{
  "n_layer": 11,
  "d_model": 320,
  "n_head": 5,
  "n_kv_head": 5,
  "head_dim": 64,
  "d_mlp": 1280,
  "vocab_size": 12334,
  "activation": "tanh_gelu",
  "norm": "layernorm",
  "norm_place": "pre",
  "norm_eps": 1e-06,
  "positions": "learned",
  "qk_norm": false,
  "attn_scale": 0.125,
  "bias": "all",
  "tie_embeddings": true,
  "parallel_block": false,
  "init": "normal",
  "init_std_qkv": 0.0279,
  "init_std_o": 0.00595,
  "init_std_up": 0.0279,
  "init_std_down": 0.00595,
  "optimizer": "muon",
  "lr": 0.00698,
  "beta1": 0.95,
  "weight_decay": 0.022,
  "lr_head": 0.00642,
  "warmup_steps": 200,
  "schedule": "wsd",
  "decay_fraction": 0.56,
  "decay_shape": "linear",
  "final_lr_fraction": 0.1,
  "batch_tokens": 131072,
  "seq_len": 256,
  "doc_mask": true,
  "train_tokens": 661500000,
  "steps": 5047,
  "dataset": "wikipedia_en"
}
MLP neurons of a small language model. Each row is named by its layer, matrix (down: output weights) and neuron, and shows model dimensions 16-79. Each number is 128 + 32 x the weight over its row's rms, rounded and kept within 0 to 255.
A block is one neuron, or neurons of one layer that tend to fire together. After each block is what it responds to, as a language model described it from the Wikipedia text at the highest values.

L3.down102 [114 133 104 143  60 135 171 102 185 133 184 126 176 161  96 144  62  96 154 101 110 126 156 108 102 136 118 109  56 160 154 172  97 221 142 158 136 149 100 106 115 164 148 216 192  94  99 146  86 113 132 153  92 147  50  97 135 149 124 117 165 162 155  60]
L3.down103 [141 165  96  70 135 152  90  89 104 142 131 173 113  72 158 174 173 119 162 178 108 117 129 164  79 193 164 182  98 198 104 135 154 138 150 125  97 202 140 134 139 124  85  82 134 122 165 165  96  97 130 161 107 143 126 129 173  88 175 107 153  84 152 106]
L3.down106 [141 119  90 213 153 137 154 136 119 157 177 138 133  81  89 176 114 137 140 120 107 109 152 141 175 171 162  74 115 155 125 185 119 136 102 152 156 164 126  69  85 129 128 111 144 127 104 141 134 114  93 103 165 126 186 112 101 153 141 128 141  89 130 143]
L3.down154 [ 79 140 104  99  32 181 124 142 126 148 136 114 135 153 129 148  92 165 144 106 102 133 109 153 113 164 194  85 161 130 101 124 121 172 154 100 119 125  71 101 147  83 133 153  86 128 126 138 152 143 173 179  65 176  88 155 156 119 167 129 105 164 170 113]
L3.down384 [147 161 108 149 170 114 139 154 120 115 111 122 154  91 169 159 128 145 160 120 175 166 152 132 132 146 192  95 149  97 142 148 147  85 116 124  94 102  77 156 110  84 121 131 138  71 114 115 103 110 117 171 157 122 125 163 154 113 110 113 157 186 112 149]
L3.down529 [ 84 140 114  69  96 143 101 106 105 137 175 134 147 113  64 165  65 179  98 119 114 186 140 137 159 116 129 157  94 153 149 124 109 124 129 109 129 177  92 132  97 193  78 124 109 123 126 138 125 146 124 107 121 136 171  63 130 145 153 177 123  95 148 131]
L3.down536 [156 129  86 132 137 172 150 175 114 158 116 136 134 145 130 177 168 111 116 114  77  94 174  63 158  88 113 147 154 190  66 216 156 110 146 148 154 144 108 131  99 118  93 129  77 135 162 110 137  61 169 108 130 136 132 155 167 104 116 127 132  47 108 110]
L3.down620 [161 201  98 127 127  97 101 121 127 128 133 175 151 145 120  95 120 134 106 133 126 135 101  82 101 113 132 225 194 129 177 116 171 158 181  74  71 159 146  89 105 169 126 103 103 143  82 112 128  94 113 158  66 123 131 140 167 106 129 117 112 171 164 122]
L3.down684 [153 115  52 113 169 136 126  90 132 181 120 134 112  88 111 104  96 133 103 152 106 114 149 140 128 107 135 139 117 145 140 110 179  64 209  72 127 117  87 122 121 106 106  56 169 133  69 177 100 104 112  94 126 106 139 154 150 127 107 118 120 160  71 184]
L3.down785 [168 114 127  93 136  54 139 137 127 120 112 125 101 158  98  77 107  83 147 164  87 137  75 110  84 174  78 138 175 108 174 120 108 168 148  94  73 109 115 153  89 169 129 189  93 101 150 147 112 114 139 139  72 159 156 135 145 117  99  61 134 109 129 167]
L3.down798 [117  79 147 151  65  87 124 134  85 155 139 101 122 121 126 166 128 164  93 115 143 182 115 115 180  83 134 141 128 158  69  87 139 156 144 103 196  99  72 123 150  79  97 116 160 131 116 141 103 155 120 211 160 180 148 149 107 187 163 139 182 154 127  95]
L3.down936 [164 139 161 127 104 117 134 135 148 153  95 135  91  85 100 194  82 146  70 165 124 102 149  97 148  81 140  94 126 179 142 103 152 104 118 133 129  37 105  61 154  89  90  97 142  97 115 112 108 119  94 195  85 152 134 137  68 100  82 116 114 129 163 187]
L3.down950 [158 152 120 145 131 111 122 144 165 127 110 114  91 131 111  97 142 128 102 168 108 166 122 145 115  76  93 121  73 115 131 182 131  79 134 135  77 135 128 128 136 106 127  83 181 183 152 189 146 135 120  87 148  46 102 142 148 114 103  98 193 134 104 203]
L3.down1015 [181 130 122 189 114 166  89 107 113 105 116 152 118  59 117 148 159 164 110 151 147 144 112 129 153  87 118 120  87 139 118 175 115  95 107 120  99 177 196  48 157 127 159  89 139 139 122 155 100 108 153 138 174  83 169  88 135  89 117 139 127  95 103 203]
L3.down1018 [ 93 111  89 129 159 192  56  93 153 122 153 106 139  67 107 138  49  73 167 173 185 162 163 118 120  69 145 151  96 179 130  85  75 169 207 177 105 147 117 130 103 100 132  99 123 153 137 139 140 133 164 192 137  90  93 156 171 139 135 101 127  72 118 128]
L3.down1204 [155 113 110 142 111 124  71 113 160 137 129 133 126 184 129 124 154  89 128 175 109 173 148 131 163 136 113 177 128 168 123  85 168 119 137 134 123  47  94  95 109 157  93  69  79 180  90 115  87 116 124 160 109 139 118  50 152 125 125  98 121 184 112 127]
Final word pieces that complete adjectives or participles before a noun, often after a/an/the, such as unexpected, unnamed, anxious.

L2.down889 [166 120  56 187 100 151  90 132 163 140 132 127 152 106 150 171 108 151 130 178  65 123 176 115 158 104 136 130 169 120 105 154 117 111 125  66 115 102 134  93  98 143 151 141 150 121 139 147  87  90 141 148 104 152 124 115 200 132 175 120 148 143 110  91]
Adjectives that modify a following noun, often the final piece of a split word, as in Japanese, independent, pink-pigmented, undergraduate.

L3.down66 [124  95 149 137 148 169  60 137 115 166 113 124 129 139 118 115 107 146 100 136  97  60  99 100 170 147 173 151 112  82 176  78 165 177 120 139 122 100  85 122 119 188 132  91 156  89 144 107  96 149 140 128 137 141 150 113 177 140 117 108 126 144 149  20]
L3.down126 [101  75 136 161 125 113 120 155 183 115 151 224 146 151 104  93 142 113  84 172 134 131 132 151 125  79 172  87 132 148 106 150 111  70  69 119 102 178 109 151 170 123  91 179 156 134 143 126 117 120 114 116 116 121  72 129 139 158  20  87 119 149 174  36]
L3.down185 [139 126 161 131 127  67  62  67 144  88 149 129 132 160  73 106 114 156 105 147 131 103 100 127 153 136 167  98 131 169 130  49 122 142 107 149 160 150 111 111 125  91 140  91  79 159 137 136 140  92 115  93 134 175  77 138  85 140 175 123 151 163 109  97]
L3.down255 [ 84 128 140  94 123 121 132 174 130 108 165 117 176 154 178 116 157  76 101 164 152 147 102 123 112 106 109 184 208 170 144  77 116  49 131  93 158 145 125 165  90 149 135 195 105 129 131 152 163 142  97 139 107 149  82 163 130 160 136 125  84 119 123 118]
L3.down286 [114 106  63 164 205 135  84 160 147 124 103 140 123 116 151 150  73 107 108 173 145 111 117 141 143 135 124 125 121 123 153  94 166 192 150 119 136 139 104  56 106 150 149 143 154 133 145 105 124  75 118 185 114 138 161 132 189 117 166 179 146 124 163  78]
L3.down535 [144 112 156  72  93 158 136 130 126  94 140 135  74 124 123 190 145 173  67 107 131 121 143 136 168  96 142 169 101 154 113 146 154  54 114 136 147  97 164 101  72  62 100 155 142 125 128  97 146 132 152 177 141 123  76 177 118  78 145  88  96 149 127 149]
L3.down657 [ 74 138  74 121 160 135 110 142 124 142  79 161 136 156 123 192 170 162  68 151  76 191 117  60  72  87 125 132 203 108 147 110 159 127 123 153 152 174  85 153 132  71 104 124 121 141 165 197  82  94 164 180  87 122 131 117 116  62 134 187 141 144 134 115]
L3.down664 [130 109 129 111 138 111 108 142  83 101  98 174 193 167 130 137  65 155 129  69 172  92  92 143 210 176 138 174 111 151 111 127 111 152  99 101  79 163  72 155 119 135 122 180  90  96 114 178  81 108 144  94 140 111  82  88 153 138 133 120 133  88 114  94]
L3.down717 [131 138 154 105 164 105  81 202 163 121 160 124 141 157 160 100 144 137 148 167  82 133 141 104 145 145 124 154 127 156 136 151 176  35 134 109 107 128 115 145 172 138 130  97 170 124 117 143 100 120 200 108 119 150 113  99 139 175 105 118 124  61 128 156]
L3.down937 [ 81 128 114 139 105 130 112 117 117 184  94 150 120 165 153 126  92 171  64 135 193 155 148  71  94 101 172 113 137 122 114 151 123 106 110 170 142 154 104  78 140 118 132 106 177 113 139 151  78 148 149 160 120 142  96 164 101 119 137  82 145 166 152 159]
L3.down978 [ 68 138 127 154 135 167 117  71 159 157 141  72 128 170 115 105 134  84 160 192 124 134 136 122 110 173 106 181 170 146 178 131 128  76 163 136  87 122  91 135 101 134 112 113 152 183 126 121  96 126  95 167 100 149 121 118 131  68 133  92  96 108 136 218]
L3.down997 [140 139 150 116 110  87 151 118 127 126 160 150  97 148 208 161 143 146  55 155 125 127 115 116 140  47 126 165 161 140  84  95 132  92 108  89 162 154 117 103 154 119  54 103 134 110 156 140 126  93 160 161 151 122 128 152 185 119 160  88 114 128 139 111]
L3.down1010 [107 148 147 119 105 124  84 141 189  92 115 172 161 130 173 123 125 136 114 132 128 171 168 127 122 104 169 160  95 108 152  88 125  77 141 103 126  92 122 154 208 145 157  76 147  66 170  64 119 121 141 166 119 180 124 127 105 159 114  75 136 120 158 152]
L3.down1014 [107 134 111 185 127 130 105 146 148 106 125 131  79 101 117 178 100 121 118 143 147 157 141 145 143 110 129 143  95 157  62  94  95 159 131  98 192 123 111 101  92 127 119  90 151 187 112 178 146 127 106 155 142 158 199 117 130 148 131 131 120 108 144 161]
L3.down1066 [152 172 152  86 145 140  70 133 124 116 107 163 136 115 158 104  77 144 188 117  82 175  90 104 136 131 130 189 137 112 130 100 154 124 161 192 136 137 160 119 159 172 185  77 109 126 183  92 111 143 104 109 102 226 140 155 153 119 218 114  90 115 148  95]
L3.down1269 [130 118 149 156  83 181 113 157 102  93 130 149 111 121 125 108 119 123  99 137 146 171 141 105 108 115 123 130 174  83 105 158 101 166 142 133 144  97  60 159  64 113 126 142 125 146 113 197 124 124 130 114  39  92 135 160 117 144 118 208 174  60 124 126]
Final word-piece completing a multi-token proper name, mostly personal surnames, in lists, tables, credits and bios, e.g. Ewing, Simpson, Cantwell; also Copenhagen.

L8.down75 [142 137 175 106 127 103 133 152 151 155 108 143 157 111 133 109  85 120 132 143 179  88 144 145 132 136 130 120 110  97 107 140  98 142 110  98 110  90 135 161 135  95  97 114 141 118 167 147  96 150 132 108 163  99 154  99  83 162 168 146 132 134 173 218]
L8.down197 [102  68  96 109 175 113 212 160  53 131 100 196 109  87 105 110  99 172  70 169 104 110 118 125 123 155 125 169 129 167 166 103 130 146 186 112 140  99  71 122 120 131 147  95 117  88  96 125 123 142  73  90 146 217 167 164 140 151 112 129 162 115 209 132]
L8.down476 [106 198 108  94  93 142 159 110 154 148 174 153  91 105 123 190 163 136 115 130 191  67 161 170 112 102 143 120 120 121 128 141 131 164 112  55 160 161  93 155 151 100 111 116 104 126 122 170 119 200 136 164 122  95 150 158 204 103 156 105 128 103 115  68]
L8.down809 [ 76 159 161 122 179 149 114 154 122 132 121  95 148 104  94  84  83 168 137  95 111  55  89 210 147 126  77 153 119  85 215 131 145 133 139 115  89  63 145 106 127 187 118 148 156 173 130 134 126  67 135  98  73  98 157 176 183  92  87 117 142 159  97 105]
Final piece of a person's surname, often in sports tables, lists or sentence-start mentions, e.g. Bor-g, Ioannid-is, Cair-ns, Edwards.

L3.down47 [117  91  85 165 154  98 195 152 147 117 150 173 116 112 140 185 110 115 129  99 141 103 118 135 158 126 109 110  94 172  94 185 144 136 148 112 163 176 103 181 103 144 118 220 114 105 162 148 153 145 122 141  93 111 138 112 115 110 139 140 143 100  85 153]
L3.down87 [ 95 207 113 158 100 111  92 118 142  85 132 162 166 173  82 147 174 111 122 109 138 177  86 114  84  98  85 157 166  93 116 154  61  89 139 174 143 132 144 148 121 149 139 125 130 129 132 129 159 133 164  42  74 132 121 149 161 147 121  97 156 122 126 189]
L3.down119 [138 143 179  87 165 146 146 132 174 182 133 139  82  57 119 151 165 102 112 106 117 125 181 143 109 132 130  99 151 143 171 105 138 153 159 142 160 123 113 153  89 132  99  92  84 131 159 108 151 166 109 130  93 180 138 103 174 158 131 102 145  74 140 115]
L3.down197 [134 128 141 198 141 143 134  92 122  85 118 142 111  95 124 114 109 111 143 144  92 179 165 107 115 129 146 107 136 143 111 135 132 126  93  93 117 119  88 124 118 154 100 115  70  91 153 149 112  98  67 111 101 111 168 105 132 113 165 116 187  87  87 138]
L3.down351 [163 121 114 111 122 147 154 170 119 101 127 131 168 133 102 100 129 176 161 117 113 113 118 121  88 121  93  69 158 152 155 134 155 105  72 108 103 151 116 117 150 153  70 145 126  78 108  74 129 128 151 130  65 117 116 121  82 188 103 109 146 132  89 171]
L3.down417 [ 95 145 113 131 125  94 160 155 130 106  95 103 165 134 135 111 148  92  66 153 122  84 120 127 164 134 137 103 109  86  79 150  95 114  91 128 111 149  84 135 141  82 153 188  98  97 148 120 168  96 112 177 133 143 104  57 134 150 205 131 169 118  79 183]
L3.down582 [ 90 115 105 129 101  58 137 164 107 157 139 143 127 142 187 127 161 125 142 104 134 167 128 185  99  77 137 166 122 171  86  34 148 187 125 129 117 110  95 118 130 120 104 127  88 130 125 155 176  95 177 147 133 161 114 192 156 189 171 114 165 131  92 161]
L3.down725 [148 220 135 141 203  92 130 181 142  76  74 151 124 175  78  96 159 184 128 133 160  68 119 135 121 148  68 130  85 106 159 243 135 118 122 145 146  89 119 141 137 153 106 163 210 104 104 133 131 163 147 146 185  98 118 161  87 102 107 151 157 109 106 136]
L3.down775 [111 159  78 168 136  71 164 123 100 118  85 113 166 169 151 103  56  89 105 154 102 111  88 164 125  98 160 201 148 191 157 109 158  89 131 143 121  78 204 152 168 132 103 133 128 146 107  70 123 153  62 100 137 163 147 110 138 173 133 103 181 129 161  52]
L3.down802 [114 156 146  40 123  87 186 124 132 141 147 132 113 116 171 197  89 142 118  84 112 132 124 154 157 136 107 110  82 170 116 109 131 105 124 172 101 138 110 115 118  67 103 163 118 146 184 111 130 112 129 138  45  73  80 171 132 153 165 121 118 138 155 193]
L3.down921 [129 119  59 185 142 138  75 127 120 163 107 142 112 143 160 130 143 109 161 143  96  95 114 146  87 149 141 120 113 161  82 139 151 132 180 150 140  73 109 113 119 157 168 134  95 135 158 147 142 129 138 144 141 117  81 174 150 112 133 111 164 127 106 136]
L3.down1071 [114  92 168  99 112 241 131 161 105 143 185 147 129 164 159 114  69 119 117 125  86 152 137 163 163 106 208  94 151 121 157  68 109  95 132 154  55  57 147 120 143  66 191 105 102 157 150 127 144  74 131 120 172 125  34 161 134 127 138 148 128  94 154  94]
L3.down1082 [ 95 109 166 141 141 132 145 107 186 154  75 133 157 151 133 127 156 128 102 175 108 105  92 148 193 153 101 170 116 123 115 133 146 161 106 105 121 134 118 155 112 173 115 163 144 122 145 112 127 137 130 150 192 169 178 160 148 103  93 139  80  98 107 147]
L3.down1109 [106 116 104 138 117 136 107 130 102 146 138 165 238 170  91 155 145 169 126 157 132  78 108 131 100 138  71 149 146 115 106 162  67 132 140  95 111 127  94 180 146 131 114 200 129 114 124 160  91 151 143 148 135 116  84 126 184  83  92 132  97 135  71 111]
L3.down1119 [109 161  86 184 112 111  96  94 106 160 150 118 152 157  94 153 130  78 165 186 125  98 184 167 156 115 159 119  86 153 157 129 171  81 134 139 102 142  96 165 105 167 141 131 167 143 147 161 146 178 159 106  60 120 151  83 163 141 130 125 195 142 105 144]
L3.down1253 [157 129  99  62 151 155 110 121 117 136 157 146 185 186 112 158 173 133 103 120  87 131 191  23 119 150 119 130 131 132 166 106 143 178 115 147 129  84  52 164 125 119 105 103 110 100 180 135 132 130  93 125  44 113 128 175 153 136 102 135 123 164 140 114]
Pipe separators after column names in markdown table headers such as Goals, Wins, Yds, Notes in sports and discography tables; also mid-word fragments like sw-all-ow.

L3.down95 [136  96 150  76 126 139 144  90 142 113 155 121 103  75 113  92  97 110 164 106 100 224 120 114 165 165 146 142 126  66  92 162 109 133  97 158 132 133 153 142 132  60 116 131 144 153 116 144  88  89 118 177 120 142  96 120  93 186 166  96  98 127 150 142]
L3.down137 [ 39  49 178 180 134 149 144 149 146 154  85 149 122 103 174 109 141 132 114 133 173 141 108  69  95  97 129 141  97 154 165  94 120 117 136 159 131 117 114 133 114 139 137 134 162 106 122 115 109 104 149 139 133 142  85 136  80 185 164 225 190 179 132 139]
L3.down401 [167 112 100 111 140 147  97 142 101 162 144 115 127  91 130  75 100 143 147 177  92 186 139 106 114 146 171 171  98 165  86 159  89 160 172  99  67 107 108 151  94 152 122 128 161 135 156 154 127  90 144 117 145 135 154 160 174 145 130 174 111 149 149 105]
L3.down447 [165 113 118 192 181 205 112 162 132 151 129  95 142 116 119 197 157 115 123  97 134 157 116 173  90  73 108 114  85  85 134  85 113 121 147 155 167 146  98 107 103 102  72 180 134 142 140 175 119 103 106 104 160 102 152 107 127 117  84 155 184  68 106 109]
L3.down520 [131 122 101 139 158 159 147 119 159 160 138 148 125  87 158 134 131  82 132 153 158 113 109 112  70 144  90  67 153 131 152 140  95 134 123 136 146 113 101 155 113 193 156 113 128  73 107 115 143 173 116 101 121 127 153 134 108  81 121 127 176 161 138 135]
L3.down609 [172  99  99 172  91 128 182  72  82 163 125  96 114 209 101 136 102 196 116  79 167 135 160 159 131 148  99 120 162 124 130 131 160 125 158  75 196 170  97  59  83 113 130 192 138 132 102 183 186 138 115 159 168 148 123 115  62 190 181 167 145 125 128 120]
L3.down665 [128 128 131 131  24 110 104 161 123 129 128 146  90 120  78 117 153  94 120 137 122  90 110 149 102 135 133  77  87 145 103 234 118 176 154 116 118 133 118 166  90 150 154 135 154 129 140 115 132 165 142 155  78 146 156  99 151 175 125 160 161 112 131 145]
L3.down701 [130 133 135 171 130 154  69 209 182 134 155 167 102 122 176 223 151 105 100 137 137 192 160 163 147  98 108 136 163 145 116 147  91  96  95  86 124 162  84 114 115 146 119 121  94  89  85 147 101 153 154 127  72  95 128  90 101  99 167 164 193 123 170 110]
L3.down738 [122  96 105 138 183 212 213 139 108 147  92  82 122 135 126 136 159 109 131 132 170 113 154 100 157  91 174 111  73 118  90 132 126 150 128 124 142 110 120 132 175 135 179  79 141  87 103 171 132 115 117 102 115 118 180 125 137 104 131  84 177 161 128 171]
L3.down928 [128 143 165 108 122  86 137 175  99 186 144  92 132 152 130 127 106 137 151 104 122 186  92  73 117  74 144 122 140 125 135 137 120 168 192 134 144 132  66 175  77 125 136 143 146 174 130 110 122  90 110 151 184 113 129 119 168 116  92  96  61 134 105 173]
L3.down962 [116 168 156 135 170 173 189 158 201 144 102  92 127 150 153 187 179  94 132 105 118 183 138 110 197 135 135 147 130 122 142  48 129 109 180  10 100 137 141 107 111 108  74 150 116 153 172 138 138 135  98 118 166  89 103 109  93  75 120 148 144 151 191  76]
L3.down1033 [166 178 206 147 184 154 102 148 116 191 153 153 143 134 130 122 144  90  97 158 174 110  74 146 167  74 140 143 131 119 139 134 126 118 113  46 168 170 133 120 125 160  97 165 182 115 113 120 134 120  92 134  78 159 124  60 139 134 129  93 127 101 143  94]
L3.down1048 [139 128 110  77 140 151  70 113 148 155 155 108 164 145 188 216 136 127 133 133 109 128 126 115 182 132 129 104 133 100 106 137  72 148 149 121 102 137  77 134  72 144  79  86 144 131 137 165 191 123 143 131 172  86 111 161 158 129 131 126 145 153 142  91]
L3.down1084 [137 125  97 121 121 133 121 131  94 106 141 112 144 152 156 124 204 168 129 155 139 129 111  89 156 135 106  89  66  78  89 127 155 169 158 106 150 176 140  81 129 176 118 157  98 128 106  93 120 104  90 127 119  93 111 160  96 102 115 142 126  98 128 105]
L3.down1195 [ 86 213 158 128  97  93 154 104 162 113 101  94 125 167  77 101 172 146 153 148  91 158 120 116 110  98 124 150 149 120 147 120 104 182 122 161 212  94 159  98 143  91 184 185 171  97 117 112  88 201 121 137 117  95 162 136 140 189 158 133 129 110 167  82]
L3.down1209 [ 85 120 115 118 146 120 108 165 110 168 114 117 142 125 153  95 130 111  95 116 133 110 171 105 116 141 146  99  99 152 116 155 177 144 129  95 134  78 115 146 141 162 179 116 114  70 108 208  77 135 161 135 123 130 132 124 143 108 137 159 117 107 131 111]
The token right after a word-initial capital letter, usually G: a period after an initial (G., D., M., U.S.) or the next name piece (G-he-orghe, G-ord-on).

L8.down692 [165  99 121 131 159 181 111  92 177 116 121 114  72 110  49 135 132 119 105  87 141 198  86 136 154 158 147 166  80 128 129  62 174 117  97  67 129 188 153 149 140 131  96 154 120  95 152 161 136 109 169 156  90 154  64 130  97 135 135 140  82 117 123  92]
L8.down1005 [109 101 144 123 118  98 136 119 107 119 170  71  87 128  91 176 133 106 145 111 124 139 143 178 163 141  60 150 182 102  79 134 143 106 164  93 172 152  72 160  97  96 144 116  30 149 160 172 124 118 118 105 191 156  99 150 163 160 144 144 130 147 166  87]
L8.down1077 [103 110  79 133 110 134 164 126 113 112 196 137 106  88 128 135 117 137 134 106 178 131 121 146 157 151 138 151 162 133 133 126  86 129 105 149 127 139  89 146  80 104 136  69 137 101 141 126  83 101 124 139 104 122 131 168 150 106  74 110  82 110 181  66]
L8.down1188 [156 157 168 104 120 143 130 170 122 149 129 135 139  96 101 116 130 134  85 108 168 160 122 139 136  95  62 138  91  87 135 140 151  71 106 117 100 190 113 185 113 134 161 126 128 103 119 188 104 159 142 122 127  89 148 146  55 136 113 102 202 126 114 118]
The final piece of a modifier word inside a multiword name or compound, just before its head noun: consult-ing firm, archae-ological landscape, 2015 Paris attacks.

L8.down278 [141  67 118 127  79  88 145 152 101 129 184 187 145 120  99 164 104  59  89 153 120 188 168 163 119  80 126 121 121  92  72 152 110 132 140  58 136 139 163 113 153  88 140 140 113 147 160  89 182 118  93 127 162  59 114 142 120 112 130 105 157 115  82 136]
L8.down516 [143 129 155 121 138 131  87 111 118 130 132 138 112 129 139 159 147  93 169 150 133 112 149 165 202 159 159 129 100  83 185 147 132 125 181 134 123 117  85 156 135 146 153 128 100  90 153  62 143  97  97  94 169 128 174 156 162 189 149 139  83 113  92 111]
L8.down1191 [133 156 161  73 124 159 153 130 147 153 119 122 159  92 116 123 138 146 147  88 131 141 174 151 137 138  85 117 119  79 128 134 112 112 169 130 106  85 147 138 101 150 134 116 129 108 137 171  91 120 102 105 136 133 190  95  35  93 111 133 159  99 101 133]
L8.down1239 [180 170 171 144 168 143 132 139 117  58 141 187 146 164 108  59 170  97 141 134 158 187 168 123 130 140 118 112 144  83  75 115 149 129 122 142  76 144  96 113 149 163 137  67 173  84 136 167 137  93 136 174  91  71 168 130 141 123 155 136  93 121 110 167]
First word piece right after a line break, "(" or table cell, often capital C (Census, Credits, Cash), plus table pipe separators.

L2.down320 [183 108 156 148 189 160 115 161 164 146 103 116  85 153 156 160  76 136 181 118 139  76 192 150 173 123 168  50 135 140 132  69 102 148  72 143  63  62 111  98 116 101  78 174 181 118 136 126 163  99 151 161 142 159  78 180  63 127 120 140 150 110  98 162]
Middle pieces of abbreviations and fixed proper names, above all the period in U.S.; also "of" in University of Texas, and word pieces like R-other-ham.

L2.down561 [120 115 138 122 122 106 146 131 121 156 128 112 131 151 122 128 110 132 171  70 124  81 126  79 164 144 118 103 162 107  72 118 148  90  82 127 113 153 143  93  73 140 136 167 139 124  62 113 147 104 101  94 125 159 104 122 141 101 108 124 110  85 178 152]
Pipe separators between column names in the header row of Wikipedia tables, e.g. after Votes, Apps, GF in election or sports-stats tables; weaker on in-row pipes and LaTeX backslashes.